Part of a small language model's weights.
Size: width 256, 13.1M parameters.
Training: a variant of Muon for these matrices, 320M tokens, 4879 steps.
MLP neurons of a small language model. Each row is named by its layer, matrix (gate and up: input weights; down: output weights) and neuron, and shows model dimensions 0-255. Each number is 128 + 24 x the weight over its row's rms, rounded and kept within 0 to 255. Numbers have three digits each. A neuron's up and down rows have the sign that makes its largest values positive.
After each neuron's rows, "fires after" lists the tokens most often just before its 100 highest values on Wikipedia text that the model never trained on; "fires before" lists the tokens most often just after its 100 highest values on Wikipedia text that the model never trained on.

L9.gate96:092082143106140142136122140135057089121148180094134086163108138137115122130116136137076182119118144150144132123150152120137135135128158144114130093122132175134138108120125171084106104100106118072141103126092114170167114117137146153115128068159146128147152135104159145180149131096083105104146134083153150127134153098117135141155124098139137131158125174130151108136132059160133111128151172095101105159114114134089105116127095099154078117119139112122119140152115138105136123120178137144149139133118137177128147106124113123122149131136150123108151143134088135111028121135130144120149109136158148161098109122144123135120116130156137164165133094137124117149100155129092151114131130114104120149107080177151126131116155146132139121111131144111102135143112115137163105104139106
L9.up96:170153154122109096129112129155163111140105148141149139189117105094077160107150133124115119116108133140085145105114132119179127127130091143153127105161131095086141125095195135106125151128139117100095148139133168112131117121118113120125097127156115123103074122119141152127156107105121147108112100136127144174131151095130130105153110105104100131174151113141142089128099124138153141146076135166144135104124125132137117110153090153113179110134114147161148105123136117094120136136195160109112168133101122101162151099186087130111132104114143165164100131106152132146084097097176161137137132098143126143103138109117142124133112176098147074153161130117149132115121125151125117132106116197153117112139105089101120146147101089130134131138117165148154093098154112121098116103125097
L9.down96:129102143151147154125157076150156160128141115063138169140111130081124133122147100099096175092136125104129149122101134121089113135132121102139090118096144155125169137130153117143135143123113110101156164120180125181138140116144139111099102113114133131111078103111130116124131129148114118107107103175137166127137131123123141138108119099143121160123124065093127134130109108186118118118121146106096117158111160119143111108111099124154132104098134163141129146107147150123139145151161163124079148107134143185092078137150119124134133119139089114083132107131146069091122148092148153148148113131117126135143175095089130162133125156144142166129137112195113158159114124116144151101123149126130091166147154150149104160143084121158125123078130114147097133123136132142198151132103128
fires after: " |", " ", "%"
fires before: " |", "0", "2", "1", "-"

L9.gate479:139151129087101134115104104135160125118158119111096100113081134132131139128110143093109103102128098088118175137115117181130124143131114137147147154159097143095133159126131186127104138129148139151116118087131154121095113158132123113141119128126073201134138163147168135114116145139132111126081109150114139105115125157137109177115163101155106159120102118123089110116133090127171112094126148092099146188117121121109159104155085135160113128070117140117128116139121134149084166130103130167138138102164104119193169111126119128086154144110112109118096093148142145119130126111143151100173133171136128118107174094130151112133118138131165138124068098182129097116134124117144173113152149120115116113142167093117145110109135105094117137131115156120135147106138087117164099123132107
L9.up479:129129177136122075113123137122080105127133101098162125109166100140153150114141162130127087130135097100154119143084153126090113115102133102157153132152108105089126139156143101162099113144116142114150169127139109107113136155115117127119163183123114112123140075102114136127153145113124150122074137128153159135122126109149112138177152128137118136128112153088119142116098098131134150118149149135118126156123139090123120155103098126127116061137099137119136087104153127138180162159150065142135136086096088159117117100108107176131170091127132139164140111134098126096076112110139122181147094136101101147123133119140165133155159151147074069123131125104144111110126152120108105169140128128129137156139145113110107120129134131126067103127145168164088116116159136126159130095106152
L9.down479:112093164084133103132142139140187144126120066164135110128115111100131138106120159115148142107126110139103105146140160118152105139109145122144122125144105152119085137133141169127095087175124146092144152114172128127127130128150149126146157124117140127148125127106105164078103126122146145126127169153109106121125112094136124125101125076162133138144169149089110106125143145104123106179117157167115089155131087161145151064119157156151127167112122121176129134135170116083134117123149082095099118185069149105099146114140144148118180133158121120141148153159165107139110138117137104114132144131141118094121102108155151129138122076104156136147140155186124092119131139114158130117121112150109163160107127142073137119156148123113175159151127132119154131166103132122077127145111130
fires after: ",", " of", " September", " Buch"
fires before: "2", "1", "est", "0", "6"

L7.gate393:108151112101117089129124131139130129112178107142159104147132124090121141171094166130146069142131132112096118127175182125102123113104103138138139132114162144127134108155140120137109102110131145112142130139145151119100084120128125115081131134126138114086180141130149161119149151139125108104128120125134168143119114141119117155123124107169125110072131117150126150107109152146102136175115157115111149156110080159120151113135127145135124102137178122106133120149167107178101137103102139138136179123153109126145163141147156171082130144157078141128145091068157128120177104148129168118098117135091120159127113142131164088162122159134142125133127079152150122159179133138133135148096119155144110168133173112103088126133172173105162166130106125177124152087149147112121109160138143
L7.up393:136152105091165127138094124113139081159114140098127132074122128135114129133078129129137116148133107126090152137082156156144116119137154133118114128117135108147111120115148126123121124110149105120125190161100112095123119141170138119126139135143095119089137064116108136113097129118159140142150083109085125117121103103137114143080129198111144130145128094081046109165131103127141119143101105146116166147111109158157174147132093147130130129118109143135111142140115126148119159136133115150113113125137082127127103129141113154124139120122098110122128140206134179145108109099096108103107172119114143088111120191135112125143121124110154129134087151132157148099160149113107113111137097136128147154129108104112130094129104081103140114098149124110121124160142188145058124097169115
L7.down393:146142135120130127126156112126134155108148119142104154156114141126095128090113149124117093129134102147123156149096101087177104092143141103119134130139128076136126095094140151133130128134123093168124116129126098168126150123146120141185123151139088153119134125127122191112136172122116105168144146179109148091143130070133174138071164120126175155167084157153156141167098126063092123175143135095103097081149127076127111140140139134121160124137153104167201120131085117099122122111110104132129112117103132125133114106133123120128136162109102155111108118141101137140106119103123127152124148091144167105137148139110180087118130122083159142135110105115122151141119130088123137107123100124147146119143110107093157125122151114102140098142121167088099116160135140163135148113153100
fires after: " of", " in", "ra", ",", " to"
fires before: ".", ",", " and", "\n", " (", " in"

L8.gate398:154142097116127170123139131159150127161124100140148126086181157107125102108070138108119117170141156117116132129148124107086093106136142094146153103144112089132173162162092212111170201154173133113111103142100133085100110107117112156155120167124102099124152143146117164177143159153139154077110150149119141104184147125099133155139129126116123134158120104115155107120116139120146122144102115128124121153142141136121165139128114107162115114149139135131166129121114173145144162134133068143138137119142146121118149113147136114142152108120093146118108116078125110167117094118102130111104108119123134148148103162116100157137118127140109134118125152142103152153141093122064136160135143147065146109125134099131117099101107127111110119149152118108158104136092133164130172156107112
L8.up398:136168090107088144129133156103163122136143119094119113127173158118124147140104144148107139178149137073134122106120102140097055101129148114165145107142130132140172178119109170121132122116182149157107095147127144103115088129125126161131129132135132148160105133111120183139131188164129099113141112141092146143156104128112123128185103103122118131150119114131183087157112140124111125148154125118162144128124116142148135111105134098141141121153142165104122143112086123103136148117125112138106174101121116163103121115108080097130098121132104128132119133104137106154131106086113180118136111124151116130143108124152090134141110155143149118123132161219072175188137086118123107136133102138093142120126105141100089101141098138127119135123151140136130080112136132138102144164127103
L8.down398:130139140124145128130122114160093151117155134119113123119159163139121115076112174141133149136161136170131136154100099100135138112151134102145148096136110134126166157120096157167124123142076081152092122145149119121118100127110176134119179148092150153128110122102098157149162129156106153135090177110126083098096125124099138157176133153088144181111123096148128117116160101114188164155191140142111140137104094139098153084134127156124130137133132122136141093132092131071125131111130134068160149164139090084095055102131129125129102135127115127134132101122105161163134143135158145100118126125166120147145170112088097134137114126101128135113167164154083152140134113117111135127124137112146142138153171113108125096123148095119104086141119157137132129109138132122153108118114134
fires after: ",", "0", "1", "5", " a"
fires before: "0", "ed"

L9.gate352:112147121106149129123120190103106121148132142131135074129107104091143098159144147109139160141153142097110121117159146123119141126143097098129132118085118100110134143107078159146141149125127123138120152114134149089114099126138116171119145120140129163094127115135148132137138130128056187093148141146091159130088088132186135153142128099121078126091117195114116119133119128136139132169184146119131114130131172167147141164137103113117115104153129170155143091108051156113168088124118139098120143136123135109123111132136089136134040134115131104080126120117109121109116117164121114111132113095128137129128122140131111121125117155140149151109082164139117167114136112139118121074150107108130138104113098104151112157157112165144139128130100138156164095135132166098103130114157157
L9.up352:140140134106155158104131108166140150135126117133137126178130133082133090100142132125108148108114141133126136105121144108106112155170102127112120134120122164126168114130152127111130121131150156129089124112176158121153140133145129107153125116066112111115163135153088131137108108138096158153100088137120188082136118115101092156079133099094140123138114107138133124116085127166093112145142157083094157149147132164115155111099140134109150183137134146174118136118138106100083169162147136109138141111102138121123125107122117121091094127117155145110123120103150141176106155145147132139122153144129080134123131138114160162130095156165072129112184151129177078164098110124116140096091108130077114122145166133123136155133154114194110156179159148136145155105132125115109107124122100
L9.down352:133126162113124151145138150140124148127109167103117133109163183070092151103143136138143105113171145125149138105132105101117122140178124141170109107144178128150122095132122106126141135130109151097124098129161130124134116105127113136104130086141107072173153102132130110126145116110101149143124111143086144119110117151096171151089103116125086135125139166152138122134135139089097109155160185102107151137108120132128095118102169118129147102098126111182158129156130133134127090151119114110154138130084103090143125106126121132115132166115088120083158151101197143113144111113097143120147072137126122144136094105128131168101148141083130120133101138216117158140159083124129163110141111127074119125131127108104116134107112166157164111154125107157145122105124115161097139099145140
fires after: "0", "1", "2", " /", "3", "4"
fires before: "0", "1", "2", "5", "4"

L7.gate41:146146137140127101087125119113156096127113109123101111140106114129151113119149158113142172082156129148131125099164171115143130194113150124141102149141111121122118150130121111079124149132119117119156109158131132143097120143183149109134114197122127123091107151115121128103117164147135098121105129158138160094091145153114169110144125113143128121137128149136124147170160096135172127075135149120117088151133147145133096130126086139145122101148128187144109153087102124157119110155150110118113125136115128122151102098100144148136140175136119086101133096175165133153107165169124122146103134109098130094134134127167123117173124151120088096085101082160176132122149116117103098139119123145126127122105105085171118154086103141129108074093097134128150142156108114103087082142116080
L7.up41:176139144073151155124076159119130165141116136140141146116128102116155122080120136090086137105124134127115110103179154139119136116131097156163127102100139113129183103128140103155148106113155120172124130143132157111139192176120119160164120181133112100160140127099100123121139129171121102181119164121154140133129123124133114164091114104132168121157110139110079154132125122094129130139159143086088151136100126121124109123147158152117117146133128169110141126169099099137119064098142133149135132152101094100109094135148126123150148139123085101134118088147131193176159108126069130137114102129126164110123164123130115137138103140099105098105109140177144129121118094118126174093128131166160131134136146095115112107085127123113171163106134098151140152118125116123142128117133126
L7.down41:095110114131117167124124116176163144128115130142106089139113122096169107146116124114141098128156156114108103147076177111100149138129153145137139122133102130075101106149136122172149108133112131092082106129152147128122131119100159116132139101133118102144129156138089148127132162067109172154116188135137121157116135181149119115067135122154139149120114144135120156157160131120122127133136109125104135138120150088151115120134059150121141156111112103091154156174117122133139120173102131126120134162117132107151085120141112150117133167161101113143146145143162115118157176120178157143142146139128123123155197105105059101117130144090156147144124106153178118161109140143091161153140128128108123179117092137146136126114122147152138159127120134128191162140119111141106134107123146
fires after: "1", " ", "2", "born"
fires before: "9", "1", "7", "0", "5", "2"

L9.gate651:150120118108143118102163156132150137111125105179075086151107163128116118144105145104118135098148159126132129110119110108145155123138104152144104093137123143082121125138165100132101173094124161101122101092127104112153143069129110118165120138143131122137151124100137093145121163096152163153103173109120146121135097126096131094112126139151100130129142095069123087152107117096147133097112130149092151155089150124122118142110126121128105114171122130110154128137114160136122138173097109142137096187110119095133155129127112140115114139123126139112122139183137141146100113091115154128161117152083096121144126140161119180118153147169122123097145147171146153130130177178078103134164115120124140193134113101116076114146164121146154181141095116144120114132135121130175078106126128
L9.up651:132120160117147113099170147146170099150139126151123136179128105155151147126093149148086116181108111118107134149126128176106154116152150116113144162117113060133081115122105122133088096090140103135135166119136089123107116143090138142123118083158169165096147143104127114114153116112158125158142126166130145109135107143144145131122111136131102133132142151132093149133102182127111128153115146110095067139173060127121125127117129145144125140124172127111062091103165089127139116162133123146125106117123107158145119104159141089166115180120112153115143154131087115149112127116143112174155126156112110175089100118097124116120095104128135140139135092153148114154126141146179124137093136148153101118088077126140142111128139138107125141116134149125109136199093136144140115135122142
L9.down651:139139116097145128132084126112084138130154097143101137130147131094149135132138170123129097131095150119130126112126166144117114176185126142166138145143177098152108144126176152187141117130128175131122140190122127125118100155118099112138108101121128102102097110142156106177158150142116124136108166174155098101120080122139138124083131174107108156098158150108084144140129143129129092163147136132126122164159103140138123171131121146113171125112141155160136099090140169141101120109133108151148124140156137106125143142111125107114125152117134159148116160076172107095129125087108113126154108173133116098100067131094118143154123118130163119122161134155097145154143130155165126096138112135123175107124119111174125114115086104107085157154101137161125102132116083135132096107124106
fires after: "0", "9"
fires before: "6", "8", "0", "7", "3"

L7.gate28:125094131122112147159147137130146164105157151106137157128115140119118098137173164145147164127177099160132143087188134101136120156119135145141117144150118155166128105102141144128172129119174142129136127140170160103136175139099133132129154123118151126123154154124119106140090126140107121111139172150170135122163120085192127127086115152134174083107133111104126136124147117133173107131135110126145103143152094088086139150159101073161131141137112132121135148118115129127151134134133114090130154077121163111121134112138138140111146159122146092135165118110151131144102110137105124096101068155118157104163151160110101114135183116151126107079101126098138081107092141103132132147117115106077173132112155162110113103073115131122128111197122117109110110155137121114098121116164137
L7.up28:147110087120142200094136158166133133147101130062114106128108136094125112116137128177154147132142122147097167115113158133158121134092112114115126133166159132089115110177110125080142107128155110174136161156146111115139147113140145132186167136102147134139083132124135098130089157160106161158134158122145137094174129132147126164136132172161113098118105101102148162112114152135119149150156090127149119104126147088156117111130124166136165104118155141132140142107119085151115112137122070117135099098146081127102110116142123117146126124131130118128130118143121109116097121064122137148107142165130082109122101166128170084105129161159113125130102130102115121110144124134125112127141086118118120157128163133115145130086164137165136129084129106106139119135098176126172082085112119
L7.down28:095088181151144135107094138124145114180115124147145148126132112111117130110134137165147108149115136124113112128150128147126126097113133129142113100137110130147127057155156165143133112172141125137141132096154111133117109032109130140127159102096129141176140177110154111130075124136090119136097075123128137104149110127092095123084119126124133211128141130105167101133088102107110136111140127146136107118129140123119167120094135121073145115087155107126175146096148118136139117152154112149128141126109114149151120120146128151169155112139139120120099131130148127140090131145121110165094126191139135133063120154132132116140122174123135126148100165120125140154103138134120089106149130156129159162143079125142138169126130116096116115145097143099164130121175157162103167101105119
fires after: "1", "2"
fires before: "0", "1", "9", "7", "4", "8"

L4.gate389:101131113132122135161109143141145173139095135138146145099145100103146139115104129172163109146143151146114154110127096107123131114146150133108150052108100111113123124136129137126114107067117123107203138130147132156161093126139110120142123119146135117133102084158112134152123127108117105151141116110127148071129079084138177121082118075145119098130161110127130147128110104091142148152158090116092102144161089159122100130131179123133067149117166136112117095072116165106130078112145129119159142129140097170155143075110159160139086112154141134140107167115127102134130137119109151148110178120138112144139138099143110137127108139144113092128080138133134125120173085106137105129109122147144129164109180156109116157129104120112110126154145082111137120133110130122115097120095116
L4.up389:175140099098138136150111122124153112111109141129114148140141102154135123111165159143093122125130106111129150098139101148140108112127103159156110094108159104127104097133124136166143118136112142122131118120155127120119090114127147130106129113102149141097082149098100127137149097107175132128132120139139095094086098149146139135154203182113137133085105110131129106126151158102129111121126117155138164139096111085133200122155144116098172155112144127110150157194108146136112168111145101085100160156126134100094187143123122128151092141133122089152120171182142120159106154138141099127151113168101110135095107157144136117156081132123147128146150128101121135111115175140122132058112136119150136127139093102157117135154110118091155139136079133092111092144130134124090166117130108
L4.down389:131134094093140153133124163126151149172102163141170131153115108112118140134127170122130121090165102146113144155114082127163144132083118162136116087121148150111100135119100134125120134149166081153112146118140108119149101104123097157126195118130142098096064125079106137087143111144141098122131098110121111116093123117144115137081179200147157147154133105120100132173104119115129108142118132133091092124137148114151129144128119103116119076108168158117198152136106122141094115126156124107138181131114112175139159149101145141162094136157145098142168187131162123167158131131163141118112108111138124133146093097094095106128118131137130116113119095162147140117125136125125131145153130070135156088123137137112123123175086145124118118128148153124156145136118123142132151114133135
fires after: "\n", "|", "---|---|---|---|", "|---|---|", "|---|"
fires before: "\n", "---|---|---|---|"

L9.gate576:148119134084122123144101164102110142146140101133125137095128120127100155140137141124121102159103134101151183157149143154130198115120148131110130163121104158112125117122114092161115171125145126154107116122142080112135135110148163094126111133122121112113126149133112115137152184122108170127127116123118139166081135101115105092105111120150134115124147170148112126181099157130121106134076154099166190134127106112163149130111118117111103091129125143078096103141174107104135149143136088100120144107117070162164155113112096165134095131088121142116122103098139172126145103139171123170092140142081126106159166153133137129132139091076152123129096169111110123090144161146095120156128120145121125149140120130137121176139162120116121095152136142155143111126118133174070098129108122
L9.up576:084124098121117097115091107158143162140133121136105078121174116122113125133125131100124116126164134145140124161086143163138113105060147151156126128124111119076150116106160131132088142121082121099120155093115145095099121120147125150061108118155114093143135121102119147083116148100126163158113095143075119155134102122140106151116157145112122127151144103112136091118121125137102133099124115116124131168136123121158133101108145120109126124127094151103112121158104154065155146101130155148130145096131150129143127142127106123136137164141090175119107135131082206165164140086102117114151145144182063105105133089059125143120129115100100145136118088188127114120124134118114150149087099144112104122125142101102124133110139137120109139128135162153082135128134106128152141141130121
L9.down576:112118149128097137139171152109122127158174152095156135120097132142132127107109120126138124115137105106108109130127116128116131159096130145147131156122138112169117114098161143104108094142109134060149126147145168162133068101153094093123114162127147128128094144113106126136083133146109126113139105145105107065091085117123120111151146111110166130128162091134150084161130097103116145143107120134088122113116108142178147132154134134137140190085144162140170119121098111135122113132110138150131116118133108143141129115162117120160068106135109113114096142151123108138147144114126144097136150092114132160163116100098146154100140103094161125087072137255170119099168139128141120103108135116132124125128122139134131153158140095126098163129134148125134139162137135137133152116153141
fires after: ",", "0", "ra", " ", " New"
fires before: " |", ".", ",", "\n", ";"

L2.gate360:133110139085160157148136139149124133148094177150154124093111125142131167137142173110142076143121128152130130125106142100102164124127102102112102106143134108155120133117154135120146113098103108070147130095130158163166112120141102161142092130104095133135143149104122154116100157129086124103115108110161113080170108142159145104100155121117169130171124188119091120149076149127164111139132078126093127131157155149164128126102183142128116145142145137082119131096149093147124127130110132154097104134155155136149165147100118130117134131116106097103131170145130125164124133107105075188081085122089109146155171103144117150144121146119130156106086132106186122129130131118178105126125116106122131130121151124101126140154170137076112104130102156130154158139118134156125146147135113
L2.up360:136122127092140167138108158102130171118137128141130103095128104091133101120088154140132094100132168144195106135104097136120111093113120112130093121120119084115082108138121148107134124144155122135173105150136117109127123084117121175134099159159144103072103135123149138074144134127082154130162100103158115134118114133164141091113133142097115130119098121097135094146138135129180105088115133156140114141146151172148132123127166129150164122154148171129127162120160104148121118153158098132085127163139154104137189164133084127118112119134093104124146163174122112170145147134121076154103117120124112119126127100139134131132120147088097127129107069076122116103132130126162135107152121114144137155136136099115125192117104112111102138151073128141118138135130141156105095077103149
L2.down360:107136121109112168145112131098104132130157082163144145081096093124126147140106145136135131060153135103160113117109098167163117103126127160160120117110145126107107121113105117091111122148151116190175113177138121151135141109134147121140154131146126109119104146110155096123144115138102105152177116131128131173105128123089106148113110127105090149138085088102087095161127115139110102106127145142168144142112108151159177153150143099151153090129118140144132151122151096132112143142131077155129142137131122112134173115138140156119122136133104148101152111140097116152174132136128139146137132098140121123098090134139130101098145179143082112117143048113079124144135114138143178074116138142168112126143161147142153200144138153136114169113144120143110160157130135140124112108124172
fires after: "\n", "|", "|---|---|", "---|---|---|---|", "|---|"
fires before: "\n", "---|---|---|---|"

L9.gate41:130137096127130123094118156114092120144136160127166103122166130148081137100126123109083138164161138131104098133126118114090131126119138162150102161158166141134069144115125139090151106116086147115078164126101094123162114088148133138088137141121139189101161145127112175108164081160127166125110166134144117114141139150120127154161127123130153126123126120134156161120131102121110159125124171127141137142142146169131116121136099100111111117190140111110125118145141137145133146151149113138121141154146123127130107120125132115117145133107110149129088097121108136099094103138149163104130158128110120142133100118102141109207124165129133112135145127162088086143172128138140102160090092125123102162140114090089129156134146212105146130114103162131116113148051137090163138110133137
L9.up41:148138110120128151113119143096149109138125092102098172127143136166120129133099121121108131144132135087130137163119137134118104103127140130086138090133131161131125135132113059161116133153147127114106108122129160137123149159131158142118159100102154130155095119154078125141143128163142145120106147141131182115177158127144135186068147074181145142096137108145121156120158095149133162131118147142091162129139165176145136109118098193131131097094103133132125177155096150114187129174131115094099115153135145123143132136116113136160164151126137111130089130138177141151143143132143142135091164088140165135121152121108107136087141116133091122118116095175097127155146139138123150130128118129135136136108078122149076118102120132136077118145103125121151149121157129116167139124080183
L9.down41:127156177107138111132149140136139124156130179163150128160128117126113145128129111098109107175105113154133134104080134070171119092140140160128127120171134105122132106148141130093157120102112124155130134093136118136139112157165096108148140126164108159109130120154125126135124153102103128131135130155124113101123102131142144173117139123110154150103110156141141171179115118121142129120117114073129108131123123151132086129118144093170172132152134177160146143113091132138160073115119129127166134125100155113126143172128129183121104112127096103113144090139088123103173105110144087079131115113177149066127097104164160141160111131124114123164156083168122148100149122124098103132092138093115141121183116134145139159146132123103116123132152096101114149125095129078168150160170108
fires after: " ", "–", "-"
fires before: " |", ";", " Ro", "."

L9.gate154:145102133096092087108118133140151159111097127117090109113124167129116129122126153083118149137152132125195150100135118177153133101111151101113137114106145084127144133100158170131121165161148154118160104118146144140113092143143135124116130112117142092158098117129142150120158136109108123127125111139104126140158100095105099147158153110125131122159140151122124129150180129117134146155181146100178133109135129150143140094110130169087130154125128116138148111144090179128108169154124131128171159146129142147146084085101133165101115129111101136057116139084143083155150129138121090094127147137132112144162100127134153139156125146165146162141113107121048140106104140111090093169132141119132091129117144147102139115116125118102096147156110081106109146072106143130153101101092124
L9.up154:141137146133147084118112124174147150157167114124140104090121156163156158138154117126133124129148102151093102126135115136130101123149141112133132144138110158147133152154143154103123120149152166155121123153146089118127082134158077135139192162114146152101149120134117152135130148137132137190093131077159126119133118105151128129182166119096145137153142087124142151133164119128151164129112152115118100119133157163088149113056204121111097119180135111149093160162083103138165142100154109105109143122134106077145127129139136146126116098122112150158149146127113141143149119163129141154108137140181137112120077128103138116141127126157143113141105169157112115129146121120166150130129119128096163156149090129147094126145113136161102143113109153217151119121120162122136146140122126
L9.down154:182106153085119106125122096159134117131127119114160131069136122131090112119148146114146164125131138139136152095142127135146144147139132119134077140117103145124156116144159150067142044150158159111149086137156104107149149117086097144065128122126135127187146097098121117146133106140112144139136124135118091097131106136131147119155117147091121110118113104143108079156139113133139126128163155138091096099094137111100148158115138189163151169130146096100135153130159111094128158131124160127145143150148124135131116121122167124123134201092142151120126140132126075090091124175079123127139121121110117149163168137118135135114158114119157126124131132101120182121127098108154161134143118130112088159108136151132135133141115173137111128126107101083139088112125160110086114107112095
fires after: ",", "0", "5"
fires before: "0"

L9.gate132:141096112122116076083134157113108156152131124113092149132104155101119136139130125108115127184121138147111112120128110142155100144118120126147167159131091136146116112177157084089143119122134124100117105137145151088104143144114080123164116117148162171154134123095147116081144128158121071119152143159106134114129099115188186145142140142171118125099141103143134118112162114153152157108136132131103114117119164102121144157141129108081114165128142151122110151115117160123142067153135144135111104198105127113115101137099182135096143126147163132161107087164168121119166092105140114131125160140125096137161115108163148154159162129109143124115143180170141121127084106137145125121133143115141138200100150128143128139100144115107148135112128135097157081117115102142125100109137130
L9.up132:125129102166085136134094129103165132089123134136114110128136140125127093111152090142126140178128112115120171118123137127132133075138136116178112147143154106143145120098120088110072163142108193130139142093139139102128135086161079120140119129091148155133128141116115114127154205162109118096087164147138119107142154151081082127154145142198123143146160105120134131075200156110131154132140133153098119114116154143165136143122103106101095151147146107116105132147160127110145107105135108146119103156126149101089088123146158154122141099137117131144110115133141089164105152088125086133089141113149125134105126077094157113139135104144153142122143120125137121142139137143132166161103154090168164162120150153129153106139132096150127124130144135112115100171123140122139101146150126
L9.down132:143093080118119123114129128120125136140104118105109127125079134094102115140162134157091125118136081150140137118155149157119111145139127148141104113145090110118098111174096100120109159136188124118157121146176125135127137115119123103123117105137133072121145138139159115058098103115143152121152099139145134168185147124131107121084092128117121142130150157118115120107128113125116126146141140070108148149090175111133129133136087161113134125132144094102128156145115126114129117150136118143105104091110076158123124147098160099139158109078150112182125103151149145133144159095108131135129180068142124132112089117161132145120160120115149151175156121143138141147136114166109108128166131157122110167132093136124092108095117123102152168154101127055172106157139137118090082107133118
fires after: "2", "0"
fires before: "1", "2", "0", "5"

L7.gate272:143145102128193122076145108124162133119138122143160128102118136103097136160118094127141163092154125143119107110145122140133144208121128154132128106077113138124125107119140134138124122137125146075168144145126128152140178098115080108074141136113106164131144148108153103123094145104128091141119174111116126142188152099152088102126084115192126124157133105136119116118121142135114121122130144130150094092125186127149139142185144125109114125144153137127159144130097155159109156125134161065135134181112106094127129103105128150120143135120127128152119111129102127148193112132105139154144138125130136154167173116143143107135181111163132129103114154169164154110135137082100151115122121115081110173120116117139127125115119144139146133128129136111167154123135094114165085108158106
L7.up272:077137119149154093141154107096155153109060119117100127112128147125106121137105136124142126112128099113130120100104106149134151142137112140142112144094129152101140144125132125152196175169130147119162116106138096113141156133078102107135151116146113119136148120086160123137118169143159124086152142152084172143195145147139175117109101132162125159109115100137103102160115123115102149175137133171120136076100162136142103146126143126138091147160122195109115131101157143145136113135167099126096125147130139131114095097110094147159141150148127133187151111127130080101153118122096113157125114156127140133177092101104154130143142134143090147132136098088134137139102132109105099095147144127142142146124141153165132141113131113154137127093151141088150151137161108097126092076163111
L7.down272:129124121135167131088144094146145194125080174085131143128114141088095141096139128125096111119141106161154139125115126136134149112156140091147149134093078162125142105122128118096132143130138076148202125122136095145100193117104109125107118129194110172148141108112167138078130143166137136087138110141149165114176136148153107116105169168128137148125137125162182120140109106120134119131157139120144085118109136151120103127137096111132144138147191105098129126124093109132104115136110128119113110134116129180109126154097117086119127121119175067135117078099144102131138132134136088140105142128119128157131116145153166131085127153093117129130128141102165122117162108138136144122130120119099075119128150130139127151114099135163107162127128135089112150112144107153142148163153147
fires after: "2"
fires before: "1", "0", "2"

L9.gate202:096141141121147132142082161114149096117108144141118122129130120129168085138116146100148070123101166109126133124101122137162113107118156102132139136127154124121095090165136126158169126091159089123134135124112125127123132116115097151094149124173131140130143126109136098124159141099135138173114163140169130137113091199156109125134130145126167141138144184094123125113119142115145102117161130112100120148120161151139156136115110169097061141119153168111097102089130108138109131100122107120095086166165132128132095149106091107128152144153066136098155105116146096153137147124094092125136115129124115158144147159133114124129150101199131103156128101112118087148125120099129154156172107128133102171121134079127133143160141102097122125075123116142152142166152111159078103102102123
L9.up202:165148122119118161084111127113139149111068105097083100102154115123135142113148141123138082091147087137114163139141091134127131152139138164080100140139164129108112138160132084135161114128174127159149128133170144106096154145124099147122157137142158119176130139095166147139108110116129116109130146124115101130109132158126145111099146138121154152107120155124156131147126091123105147089150128129141199117140146066117135117091099139097099134130088132105158138112098131119116115125093090139111163118126145128128128169162156117107159116143101102127092142117126120134141165103132118135075137176125171124126061130153092140107142130133140143155173146125116162147136113145137148091153119105141123176084137117174104142140098133112170107129152133154072109135120109152164072125134108
L9.down202:131104113099143155113114179121157177128102121144115129134137110152137125144134128142135126144160131106114139080137121130139091150158171142131129122100103166110132122168140124081104167148109105105147173137177155116093111079135167142154116173091171127108128138144172116164096105124146162151136154079116116161139111122178123127098150164110132119132105109116156171114129115102129112117149165162160118144096143169118142136111110133112156148135129138131147161093125164154144123131113114078111139138155132101110126110186163104103175102148178117123098072125151132158150103107159103140112106129117137097164134118142079109130131184116109139170106125111116140107099103178135133111146150113149117120107140107109126098136110149144143120098110105097111127154154122139067151112093142
fires after: "9", "8", "0"
fires before: "4", "1", "3", "0", "5", "6"